From a checkpoint of a small transformer trained on Wikipedia: 8448 steps.
MLP neurons of a small language model. Each row is named by its layer, matrix (gate and up: input weights) and neuron, and shows model dimensions 528-655. Each number is 128 + 32 x the weight over its row's rms, rounded and kept within 0 to 255. Numbers have three digits each. A neuron's up and down rows have the sign that makes its largest values positive.
A block is one neuron, or neurons of one layer that tend to fire together. Before each block is what it responds to, as a language model described it from the Wikipedia text at the highest values.

Description: Schooling and origin words
L2.gate16:119152039170081159138130064137138093089111129127081071095128153095149095152109129115132095168144025147144107183155098096127118132150161162084148144132132110096076133096119106135173135102131149211164133108088142180114109146111157108065068107123112118156113150087137155112091135169124161098091107121073128094141107114142141139096122123160157166112128089144118010151107129064108150144093
L2.up16:104107093082154151159168119133054127095164132103036125133107109147114155120129100128156134065134153177166099111108123172152082087092115069081137129077131136147140161145168067168080161178145133155110137156138136149137142134168178163110100147093082127120104101126141151104157088078151135151159092152127145150211131159139103099126109138218141140091134107103165138132140095105078151151105
L2.gate67:150151118090109189128103104102169116073091138153130154105128156132088127085113147165171129149154165111156163121150107095151172115056143118102105105159120143128107076147100124126168162160146105097111140165154114130208108153111102179118142118154111141131129108114200137211090101081186154127118123134158123135151106117142154114188097135123118151120169130151106085146089103158135092106142
L2.up67:181144173079157104088051097139181090105119101134128141097120134132113073094103161130177098110163128077146172159127092095162127105098065090131142061147130143135151128091109150114199111147107090117171137121163079129113087133159123114161153127083168156181168139134143173123101071145160157100110082099094113116150093125165119091146152112121081171069163113113136095162086096085114161150150
L2.gate303:143086166095142153164127121145145131126110143173121075126125123088101116092090172194121138085130135148149179109129172124045159154131086144141133171112074131139142124168114144123127115123123064144158162065107149116070181166053126149091093141111123173128178117129117146120109105107103093156127094093148203162190165126116127130126142146136187119100166110087071144081111106104106106145090
L2.up303:102039122119099158114142117138125163161117114152103132145169137129109182168099106178095053105159118110064097150134199153139153042124168141184140211099145121060140116152120223129129123122151117154100154134127072198116119157053129111111156192090076101125115155178095150115125136115113097124135176176188144101133114102122077167132142175129161168142120111136091156131129168116163072131105
L2.gate346:100133110074091122151206153124086128159077137147131129152090132118149086158124109111154107124137128115183139137097067141126152151154082138145173144148156159119080137126150095116188142133099144040128096156140148130159134105171124107087060120101176122067130092146151230092119093123137119105105100091123143178137130079133123123176139052105079162094069109165136164089096140100135118127109
L2.up346:134189122118155147137217125104120122111180152162156138099110127152117102115131106104082132062122118202129045121129123134071121147125159137092164144078134169164074116127138107096151131200143098149049132150114088138168117153126117150116135148132074135173090150084180191110057135130145049198102144087128143152150118089170084184152135103161118190169048163129145099111155171125142103158159
L2.gate618:090102138141142162148176132154128093137113162183106141094115104081085182095124152183097147145157090103174116178160170136068143114132060147149158163164175141126120137224153137133161137126130164094170113160112074157089160083135114157176109106154117156180174151132202131133113142129121114062132186162159063118101090142128144120122166110085134119094135100072031118112115207161125090101147
L2.up618:144180132093073144173141100178151134112194129171164111202126145141179081086164107112131123149121093155147135131117119085124144143116136098147087060134221143169168153126132162127166114184127155079123197132059172156079081163105139140100151094157174133108126144193080088090121118162111117077126137118023150147114084159180096148156134110099129131113108150079080127146128113124137183135182
L2.gate772:098137135112091125166107132223166143162132147170103070112106149074095126138127124172081119092142156118071126113135135136085153109128111079167149125131116120153119068165122137117140104124153092085118133037141142114151120087094138074132096116106107152099152148096076120159121154088127121097103163137158083114087095192127084145164148136206130140123160084100112114160093141065088080089099
L2.up772:109157104143156112167100138054086169169156100142149153095124165094138045109151110096107203100089154149110109149101212201141170137127161098129130086170094180117107167106143169134122037095109066154172057139131138139136194114136171208075055104105098098145101141095069143123140148133114100142094111137135123147126078140103135141104136178145130081069104175096201033170127149142112150190156
L2.gate1035:111142108169136104147093109113146124087142119161115093124128133102066232140114137138154149100160129156095199117185086098098105130119142130100060167129117176146134133123122055105168165112177154094104138175088148119109157146111128115066117103105136102133150157128070076154091160104091186062126166093143113136137164124078138106153211089098141126135097047103193093113158129128112137161153
L2.up1035:106141193131176132118092147184092144126134081083083156119104074140205075113134133153091139120172113080140177107149178187128140144134168154120186167138125129140142141111173143115165202126133123171170130138110097156118096129111123152083087156123087117093173143144092193125104145127132095072129157124166167150091119146172066049113122106118151151137049136090132146119123154175122108125173
L2.gate1062:119159089104142169127107154123183140055168155169108104120109177127114200164101145151128100182088158164095159177086095131131185142069125194116163132120066155096082122103123150099169127140165098160171140103102151129142156088122124136124156207161093120127074116127121149084103139098171138137122173135121087097142162126068136116111167172156150122155100080167165159118184074120108098116147
L2.up1062:195061132169161110141079119085128129113125172112147089135065116110106118187133154132111102094151128129096216130117146092154068171151097127116112148160132047146175123151149138119109171084183135097141162109167115068134109069109163067146084146135199111155096157152134077155156097059108187087127116131117136107107117116091155095150177133102131121078111093153097105158125112167111149117088
L2.gate1226:108136175094038124086169088179158116153118183101168094184124105131114172125117185127123103118142114063124130088145066144155163155093124116166107220123122114206119124123130184127103192140170140120213192089145166118120158128167156120035150140112181128110199112126099059140074125115129120137118174144154161056091089109091141108095102100093116157149132162185087085146109165089158105140177
L2.up1226:127117137154128148143126076134163127087098148116064099042152154138170178169093110159160125083108125149124132142123082154105178179106094047118121118142165130179146142164135058145145102113189125134141085133063102136120094124137148160123100180136128177144145169121154131135110147107128100079159134140155084164122115094132160167125161138087110155104177134130032114111112174106134129176111
L2.gate1477:121053158149179120144139125196130121121174147163102102151085134142092137109112141158087162135113121104155133110149165129134118128125164083140048136154128106109067123183088136139133119166229158105150168184118192162148110133110162125119119099118112152166156156110114124167136158084133129041082149092175148107111126088145107137194213096081148148142083094180106135103057069137136117122163
L2.up1477:085161152107129151139132145109043133118104117129076075131162144096123137162127129172131131106170156092157166124146092160103114152154125161108161152117166107217124095081113078111165120140096108133127155119091107128167145112114129172140109213139111133183134117086133171110156096134107090077077110176141130124119113124189169123143123084169103151150138077131142097147138095093063087148158
L2.gate1489:136135141107169138094059153156108129176167171134154126130150146105083077155122130115123114073112127120077177138143128158123081163117129175124145067161120133133107080142145134127141090129138102126135140065102101143076115143131179088149125152124122103163089100073172127140117138129079174115114184183212144122130153194114113136111165096131119096128162164099137050170084152097094164115164
L2.up1489:085102144082146123139155135117175101138109167168069145109141126101169136120188126106142108118142169124158163152111101108140172104144095165108082153116155133137056136150102111152079180143128127104054063121119130157130101096138139114104121125128122126119118117100113113106164086127122099156100134158129174122220132097162135118134143111143194113138123149132090090083144093181121157156106
L2.gate1571:069122151151172140115133181132162104044188146133097089125125143105141142124156181186116146110150180157095132078150081152152135124124131117117143119134098099126095105129111123099075135142181080134104209143166135134142103128103145137135128169142102141202137154117178132184125085140129217128108241116137150173093080115133103119102146132131174070160102146102172107142149124081155152093101
L2.up1571:100127088110199141129105064125178147146158162152060143156114160099113065125145132175082188136091135127137103156149156087131128115138137090140178134125084126145181192143134098088105082118168118130106119123106162152127127127153146126144160167145185145160113102149120165134095114132117158082142156157184117035138136108144091076136054171181105155134140075152077083111124141106149116086097
L2.gate1730:143053175103126093140141188161152170171104133129123088187124152133108169172097184150119100151180152130117109067114143115087069178148116123146099175139115180113106149175130150140095121090147109144116107138112190107136121165107128162125176136161181108181138150166066141142105168133158162164079078127121118077165117100163124073138169114147149101071029104105087100129140125138122108108137
L2.up1730:061094213127093109118135145086091152106099136144132128143108104114109168157085063153130128097127129086143177112137101121123166145145091177100166215096076150123094124110177102126142173130074153186114130186109165125188136095094123160112139154083096125096139144123129070150086120132141202064098158167145036100112077101151114108118155151186158121174093079153171128162156147146131083125134
L2.gate1821:124143099117154069148148145139097103150151128151127112112173167069163092205106117132151131103105174140138150112137112131081153140106074086147220121121107093115052101164125107126107097128141122110145132129131109146170163136099097153103108117141157105111092134065112158083089138157093132165125100128154083118085161059104132123147138148157152144139097131159130077176198078099119108118119
L2.up1821:159106092079101142222118150134107101110083093119110138083141111145108141106158191151000088113154137160110113149128145117096143104163070172122179175114124142152144106190129113144148132113091103137168113082113157117108131190097126115109089110123082136122208147157118146136121076098152168098142143134148109124130129096099178135142120073197163105128121192135155141112125107086135119108159
L2.gate1995:170105075163104111182122105188115119101122199107123122128106170117169088115129156150128109100142081192138169117126098114150148128146124142125157124147103105076077139135112109128087171157095096115080096203114122100151128131118161153077117090103133095085116142109146174156101084084167161160122133118146171126099103099095185119128125194143065097154131138144106043168162033146168107139138
L2.up1995:113131112118150132097104107102165109159131182094137091051130125125131117102126165144161141117157164081139118108119120133160170163067096164155041086178121205164097147123139155137132157138157108123099127101133065146140140089123160120155055113118146086143172141119132116128123094095188134126130084075105118120069125019127086146168131174118128147110099128110167127118061123106133130140139
L2.gate2036:093128141100148101118159099176102139141140173169119104246146115100100152110106105163162129122088104073175123107123145098150188144113179125119165105133030168126053146146165127110099134145090146207112191125087096136161179129112136141181119155127111156135140141129128124159136134096151132142173156155183192092156148168118144114114213091139160150091118089092180112139134135105120101116116
L2.up2036:140157101048190139153098103138106132122159126126159096148117106194130163114121097158185168133099123127135124073183108111209138128175137133139094127172135113249157176116176124119155143157157135137135182133150118092138150149085117165123123136114117156160163138114073143137130065115154097127138113129199130168169111131154175165161129112149109114109062155072125082133133127086124114151138

Description: Education and residence verbs
L4.gate141:127169195104175115144137080115090117133162141185128133180097148074160142098114114125099130128096144148111122124135052125099140153077164183101111167131108171095158130177127144108099149140079169119117187117078147071080191145144088100116128114167191159167089093112126129134087145120108094110103194092132108102155113107116096122110136108137092094132125146152134123095183168136185072112124
L4.up141:159126104129145135146142129081115122136101082163138146130099100161115096122074128104224132140121172108116164160137138088105154165135073110125171172117158144097113169117191091119094124160113155106102135160167139161100125130155120090102165173087108169138130128126117125179146145175140099114158104129061055146153102088155163124096110169116191157096105118160146170100091152146114168114175
L4.gate1190:109079069177146154122192080112113153092084103130087111118129088189165162146170113148156130127112130086114125073146122136157104134083123105066121129132107172163112130129124125097065091107062175134124173104120098081082132146113142176080168116149107113139119098125142112117108091071102142102088091101172116106122116135122099072155156183174132153140133149138113121106138150142148100102069
L4.up1190:104113132127110110113108105132166187119127152157146150127072111145089155142204115145129109090057087129178131159143088077102127152176099102115165165145117094143180127148101137097127126142062084191138128137123169131131069156111097123151155147123076177137165131089118117116221117069084179090122131091133171134139115155134114078091102147166132144118203145173105139131110167158167099161161
L4.gate1571:117217143134194156062149122085170125107161071121129149141123109183166174131135128101181121062141092157119115125130078145156158113149170131166114130140128139156139095061131191092095094103109160180147203127148076136088099149115119228095137103176099128176117127130134173185111152100120064143096114117172087132136199144080103083119123086113115135169117167075142092134127135146121094096058
L4.up1571:124145089096102151177114100155185109112151132141093118147131167141150129117101128129186144134143095138137122113129156096144130039103213082091119175147103115225112142139115151130150199127088150127172145111067131132195176157119130116176111144132161141069109136186169152200152089139099126125166122109083122129124109108131176139129178100151107142105102142156143144135159136099126076091160
L4.gate1965:082150069081081101129105130142177126152134154168120068183139095138107142151131110141134087160144132101116142112137123050181206133126129132156183190135078107115110140198087189094121126141081196160133165112129147155075146122135148106137127123126096162136078113203147148153098079118102148130111145109155103128156100149138114098145133138165159141169098127115128133133165156139169123114064
L4.up1965:153157098094138107123134114132108134143142093117112128112107114167136104123127127114187122079155130120079138163182116102202147129080175091095155116137153143137086186173094116139131145167092125119152134158066173067189184072122132104134128168088154127135127085105076133149116119167132083075142181130149069147144083104137082186155121151116162070120111110132123116158102094066150101178145

Description: Age in "at the age of"
L2.gate138:131073148180133140174086137116128088109116119122157071100194147133093137104088163161131092096140107140122127135111146165118070123108104132164125110094069133148142143137106156111134097104131137166120133122129149141180186122057133135114175138138158152190069122114120170104117140142102135149128112138172069126143174097134151085144067142175092046100156127162151104129132162123157174143115
L2.up138:181184146118083167123153115148125136160136096088074100123123146167137121095131115120120087128110132149155142131143059127185118187089116114075099086163184078127132115207155133124101181152159121101193072153157144201078115143126107146125108138131159101106158126166126142121105128096130109072191128122106071110128130119156115096125140142090084120136103169146138240119130134127109115147143
L2.gate155:165150094147118169080069147108148142108132100092101153183115149142108168149127153151133102055049125152142138073138146173147097135144152096186164094133101106133212128080144177130139146132124108135111157115161127095079175083111140155096131119082120122110151124132131125144091169131130115158156123098147057108103091109164085134174113063175151179203125099200104116121149133108171114054166
L2.up155:177156130125095137134096177186171132096091129145083102195133137158151124160142100116079153168198120108123151136108111185112216160146154118130099235123172074109140094147163133120111167139133151104156131127135137146141128118103112118121106149099174137124178130156089117099144110133135134107149103065108065098117059095176105141090120182145133112084128129126113111107177146121134129109171
L2.gate158:088126152072073142140128114117107137108137124086049204113093154177164154128083097125116121115121087133188139133162109122098138132121122140119094139130109186167109102117173127128132158133140107142127141192088086104119146109068078135148103160099129101133137113179123086156092137185082183131134117079222095088170110141160165188129121094125160118149090125143096143115120127080099099174089
L2.up158:141131118180121131106112153183111130131127113105175136143163077157129074113159107109104128163096085114115156135099140135131136103073143148117083175183186130093145128071140176122157145150136138077157164119093107129106159101145095059081109046128150116153134106141108133109042153167154082088101148093106151132133108124129120148109121163097177113097107151116151146150098184153141137118166
L2.gate466:098159056182147115168115131149095132190175143137081035161082102122146107187144154127145149131121171126144171082079160132145070128155116111174104145172073160150186161106136129137101123147179149198102170150146157083098112116121105160128089102132098178120125143117186116160138105128110136145146072157126122101136087057168153156203134164164130169138077171168122112107107145134101158127153
L2.up466:133128142120130143167085129135145121130112094094148101172169166154105087116150109135108155079140131182133151151131129150073089151098113114076117162081101131105149112119230230087127100094197163100092103083193144132113112119114158092136126064141132099131107139158121098145095137123127099199146089157111122166117128148188149172124074135147128127155139114118075199168117115095099070134109
L2.gate511:193150104097169110201129100110132140182135152168095180137118109115110020194148127066144173166090076130184099065125206049163116080115125116103105092113106123130132135107093160117113145120190127119154131118128116063128140106162176166151134079115124143073146120136142141116107105107157130124186117126104079058103108073056185067139165089151091180077085134145076150110125122170157186136189
L2.up511:115087148124058118122028151101102130133076152147144166130104144091129097167179106164123155057156118088132188146095131156115127090131109190123167135143166146166195120119117206121031099173149134085080162142068145100108129108146076118060089140130161152102142109179083159099148100129129166146127107129088133134119114158094128140138140146168119111091131163138186143210133127111090154102122
L2.gate549:133120160122113189068113178087089087119193099132130129108121155050100113122070134104132181161148161178136107096017169206145074107108179132160139134162096148128099082101064146119125129033120105117130176114141081112118172122081135203142078130123091098119095096174146106168092142077157156155106100152147196156162165077107085129091102137109124165089166095117154145153161087147167156142137
L2.up549:123119144123172119112093184087042126121126110195157135119166117122155127118099135129087174198137075193173149158089178114134096134105168111118126146137160137130191104153124173121107162087106119097188142109076158157166162126110150144103060177115133104060140113181097115124089129105126203130085154146150124159138105147153173154115056122144085099107142116094130147144118097145118145114184
L2.gate579:188106158129103175119096099149118112186094102123149169164136054217103186105120135170170083073160144152106102148115076130176165108102088076094132139130069114088134146154154172123152119118150137149116187096121093135069135154092107133112090124110124074149148137168134188135147192148139161154113142108130115080095068112136087118166120100144153138078118134162167117125160099090120121130104
L2.up579:151051136176185142128096081131121115127110140167235111096159139117140140120088219128130126144119115109096118103103094176102116130152096126143091167046135055136147093051168163113119133137142121105099150092133069132167081137145172122120061121113163188130103101122188088150148128134108111136095133180147166121103144126106121131104111176099177153105228145149120112132100146208075150220079
L2.gate640:079141152178143118120087086071129120126163147117206132154119198127166150196119113141174106191089152162132129112152138100160135110193148118093102067104094103143085176089125135110107115142094111102129134175121117133113100097156116145126119066117139106152116083089187155086146076177119156070124102070114143148092111087163135100164137110181119134113113065124148193174058116191109054192181
L2.up640:152121122071152117105046187077091132134053152154110145133094124154131091096062130109179072182120160199133136095102122183126187137168078169155130145087158096097060082141116113109068113169080086096102162111068172099125153111139140163114106165150121144104116131128122143079089099135065181162110060144083164162108118140093110096114099135102140086126160105190126103143081107120142126134137
L2.gate994:169109067098116158177172123146157142137104180175109143154137165076112164164166128121143079102122148163127148132120070134135099147118120054152081067122109145203129134084063115131092127146116131168089122042131117119104149183110099137163154201150135150099165130164139082128124179069054119136105104146179119148108069135162063135156081154119119098099129089094132125169177156109079116148100
L2.up994:135108118095112131113103143105083119127103176133137112146123132088132014101137139163119128109114147128139144176091139138126158092105142155085072135143166092149114141123137123113136102144129139156073087156074075151102130137185141196120113135140125149096160114098110185165117121118146118196107137172155128092148129146143065115144095155118120112156095131098154147135139097112107113112133
L2.gate1063:081117142124072150102081108089140093177164138152138127119098056154107083070067176111139053068049077114122148142126069109152121151114110161104128192150133073148158096140100044112137122126154138115115121160103169118198074077081065140131109176119124093161168100083100094085118105091140106176120102116126146090153122158069116180148169119133171188150198157201133138170117112159095075156087
L2.up1063:129162167108104177083108149114182146119117105164124152160164157097117099091141097129122086137122099111131101099063098159147148118109143171117145124100129161170159110139113071125154078126126086167119137139156160121167130135101139154143093153161084145124127123134166146075085154142113158117097166125116115135181083106198121178107121130134127119144105188162127139136099066096153131120134
L2.gate1115:112122112114135167146166184107175099071148093160140126153099241164105100130173164157146121127132194093068109073079096153170083190113086135116185127056128121169187117123107134113119121091161132112142151173188174107122112155103122138111134147118100161088177146122113116129150064195156143142068119109130064126130095188100155147137181074120150094163147161186134128095116093086154111165084
L2.up1115:114015148084097143129147177092064138136107019093128094145162174120156145151122115128135156117114140138030147119148156190155100156077092122134132096115105110190110150131127130120157135118131141205149156160078124118113146169169142099157120127118145143134161123127107108100123138183107112162125133158097110104111141143133150091062120111170150090143139141143159128094073132127170144153094
L2.gate1266:089140085086122140177152096165088121140111161160137114115046091176151131133121161137102170184128123173174153093105144173127158118118157116127146088089156135109101115121045160136169152137118171135088120102083099198117071095107110107151117143142196201190094110180185136110134109142163182139133095103121172143175107132184147143123128188170146137074087147087115161151149139156141106110141
L2.up1266:116129112090060158125092158142155132134069176142162099127109099103147143126146133204177172097128106148036180094110076143195095147104068137139064137125154142140087109188094081115171133145134105135144131125110135156159123172048065090102151127088123153109119104112133052175122132133143141106166172124126095125125121146165164179192118113147127128128080134126117108139172143059110166095108
L2.gate1401:124151115140124092132044144118123128125122141140173126172048123149074163097124098167122117167167126092135098138108123157147120115138089135144129201112181090114163124115117102111087106139079149085084089116099072122164157135062096168118173133122134173025123144101152131152131122140114110075153129151137121099113119144169099125065145135087167183087084145145072094164107047143100123114079
L2.up1401:133146129148106154132124195146163120128094113070160129137163106131114201093141094166137135131225147145111146106155128143201194076170166161117127137073192131181165124158115097119168121106107119091082118112119109103112134080102082112117136170103103085117147121166133160087100103137150202160134103102106105136157121102121127163118122128062126118155140163165158115080147158127077114152152
L2.gate1572:134098099165168151127124129068130111092156179136117088127169136089091119073102110139095122123149198121111144132184154137104136173116103079146123090142104146131183157121118038149082175102129153118131209081106098164102119098129091094099149173111110152079117112069123100087120167118118113151092165097164131064146168120082111132120142160132131142043122117108101057091115043117135101113165
L2.up1572:118128134094157152057139109142221150098071154093029144129140148060137122162121123125109085052149233122114097142127086167139068115177055166130139079078130172121153131083130112141158167137180148122149114185155133103127117074148151150121131116139151085109095140099189129152184135144144167141151059174170102016130144149112154092159131095111160135082079131113112125163131135127134118124125
L2.gate1640:101125134127182147123116144096129119149107060201128109122144171113109090131148100104130138117071075160113160141164135128114140152124123124099149128115129125160164094077139154139062107135131159115109092111072128131101149132147171117120115126189073137144131110088131211147099146087137103176128142165095165116125123098177059157104149210148142109140063144156138078178180112089175112122196
L2.up1640:134141126117129139104159165145141158122145085154140120149108138142130040079087163129182089139064100097123065084055107164155145096137108129150162137151091161124151116165096099089146194077097125113113096097180109155162142173196087168102138111097099089136156107123120153088125155141100164196127165253106138139137027091104127131141098155146102118103110171080171106166127151094111125083110
L2.gate1959:136120106055103159171121089119161118128100098093137114122045169127139183160112075099138077103125132173129113117082106118168124203146118134156139139120102057186152153169093141107095073128140102129157111135127144170149150144116111167098084130165181173147080107095132096183123113152108128114139148138144154174136116116106093114105090099152162132120162088135140136125156137092111105171115
L2.up1959:146106187085102121097142115092150131127112148150107061152105123117106092136097140133123094128144111196143115134144092090206216165159146134156183105143156081168100147118103123095152101097137108168129147115158146126137148125162145158123071122152130142120110162088193178168145114164104154133150178110109187163096117103169112163112137147075170147133157094174129067153115102110129136141080

Description: Critic verbs and awards
L4.gate148:105170142123127154128100139112143148122159098153139115148157101136114084124116169180150137121111178155096149095103118115177175145158078159128142142210089099135127115147120098124117144077134164156054175093071100182135150081084172114086042122151155198087123104058133141145093061121091155090142148144181097163147113099149153075117114160091143171088129119144168127180093125095081099166145
L4.up148:108130105161095091061114157145162129133124088143103150154090120149123171144105115077036086055110163124086119139125159124180119143134115109143108169125153135170144085136147152124084119042155100101170138103158114131184168134110125111083131122185056156088080153124113127114082051141112141203136098145111115225149137099076158155101115090120110086162152085128128098105186166132117108094117
L4.gate750:125164156149144121195163062105142110164141128136089150106158124110118154118084108195131136136116140146097156137148146132099157109122174180145082114156161136138129107140105107133079115112142159177098177203083127147118130114142140129086121118123129135054104067115182106133124101084144138140112108095227114127160128088115106112100121130104133131072092143099138047140132141124143153187103
L4.up750:126050042116131114101092070152086134173125171137101158082083148090117106100137139168121102211127134126099228147065156151122171097157093090128173085119137162152100127056146136111159115130097076100086138153179120169113150151184173107078112118091117156177090165122180046128130122108089105199113145082142152123111122087155109098138086087084173120098071144109106155080130145099156156186141
L4.gate1079:142123137135148113071118161124182096120123091154116059145109190134112151134130141161177140085081173195141170195129139099116121153150150149151123061151155109140105065145136141111091102127110157127108106119103144101107149173073159133147155167155152110125085090083064196088166074111148175171093125087204152117112112128142111050185157149120124148080144145098196178186102136091122108178092
L4.up1079:166112103134140093133110059136128102174193147126140125085112059136100117140135186092123144111082124154120119144088102065124169095154140077134121051165167086205059185140153065118122079143116128085145125090131170144100105117138108103121136131124188151135081139059117105161050086185113115145158082111138141068130144123085106081133153137151092154083138142119149148099088146171156123173114
L4.gate2022:128125164121101141179121103144168124149099093169150135155095118139146110170096150130104139125109123172123142074146098099172082108113144150143117159153160080135185119100117134089141122137140165132145098131061161136161156156098111113066098104147155104191121103113116151135103099182128112120065135155190125139105115093054120050129162171118100142098092086179179147141134093115116063169146
L4.up2022:097147111145153096107109138127144151176141121139163048128084118141144152104113115166059170155158180142140138079113086150142117122110122154162125104161185111133159097118139118091146110147146125126157084083082158102174167174166132084064132133076216108163203154180094155112125091177084079160048171131194147071112097147057119127121153144132113137185117158143110198171164137090124123129158

Description: Predicate after named subject
L5.gate1809:125159119192062085083143147136110154099086160159057098171123158082122171132138142108095117151180113103132140124140136140143115121093135152105162116104092079094114132145151232117137118168190168144116143139094153074179116160085098140093211061172140089114167138155101102183147123186090187141065128091184126123131181122115133089127104150171151159107183169153131160071153115133116167114115
L5.up1809:147104143109084141148137064084118099128115086103166140123114119159146134122043082124082138131099153112138153084086098173121114153155178209109154089108164177080062179154152171125109106175061143132146138148206138142147099147108125147058112138117117128082120134166159134181113127120084109134123159100103144154178123093106128107157085168101148136189104071199117116105193188206134124107068

Description: Table codes and word pieces
L5.gate524:133179159131167116122133139169123168107109148144147116147147181096140091107118147157174120093103133112165098171118133140172126162138118149094094129132107138110079132099127136131149106130159054140108137138125130097134154123085128144116087135164058174084141126136074120107114176082083089098164092170119142141073146139151083162095147135165081093100115102167114152102097103160168146094117
L5.up524:117114137136108103134087133110061132167101128108103105133145090107110133100088075155133150132111179144151132118198129125082151161089124102145134179204080089142096094118118141143123122114110161078117115136142123127112140132136112101121091113117100105172119130142160065139204200145118092083075132125152108140064136096091152192126219116166064126165114137167096108167119101103091143155137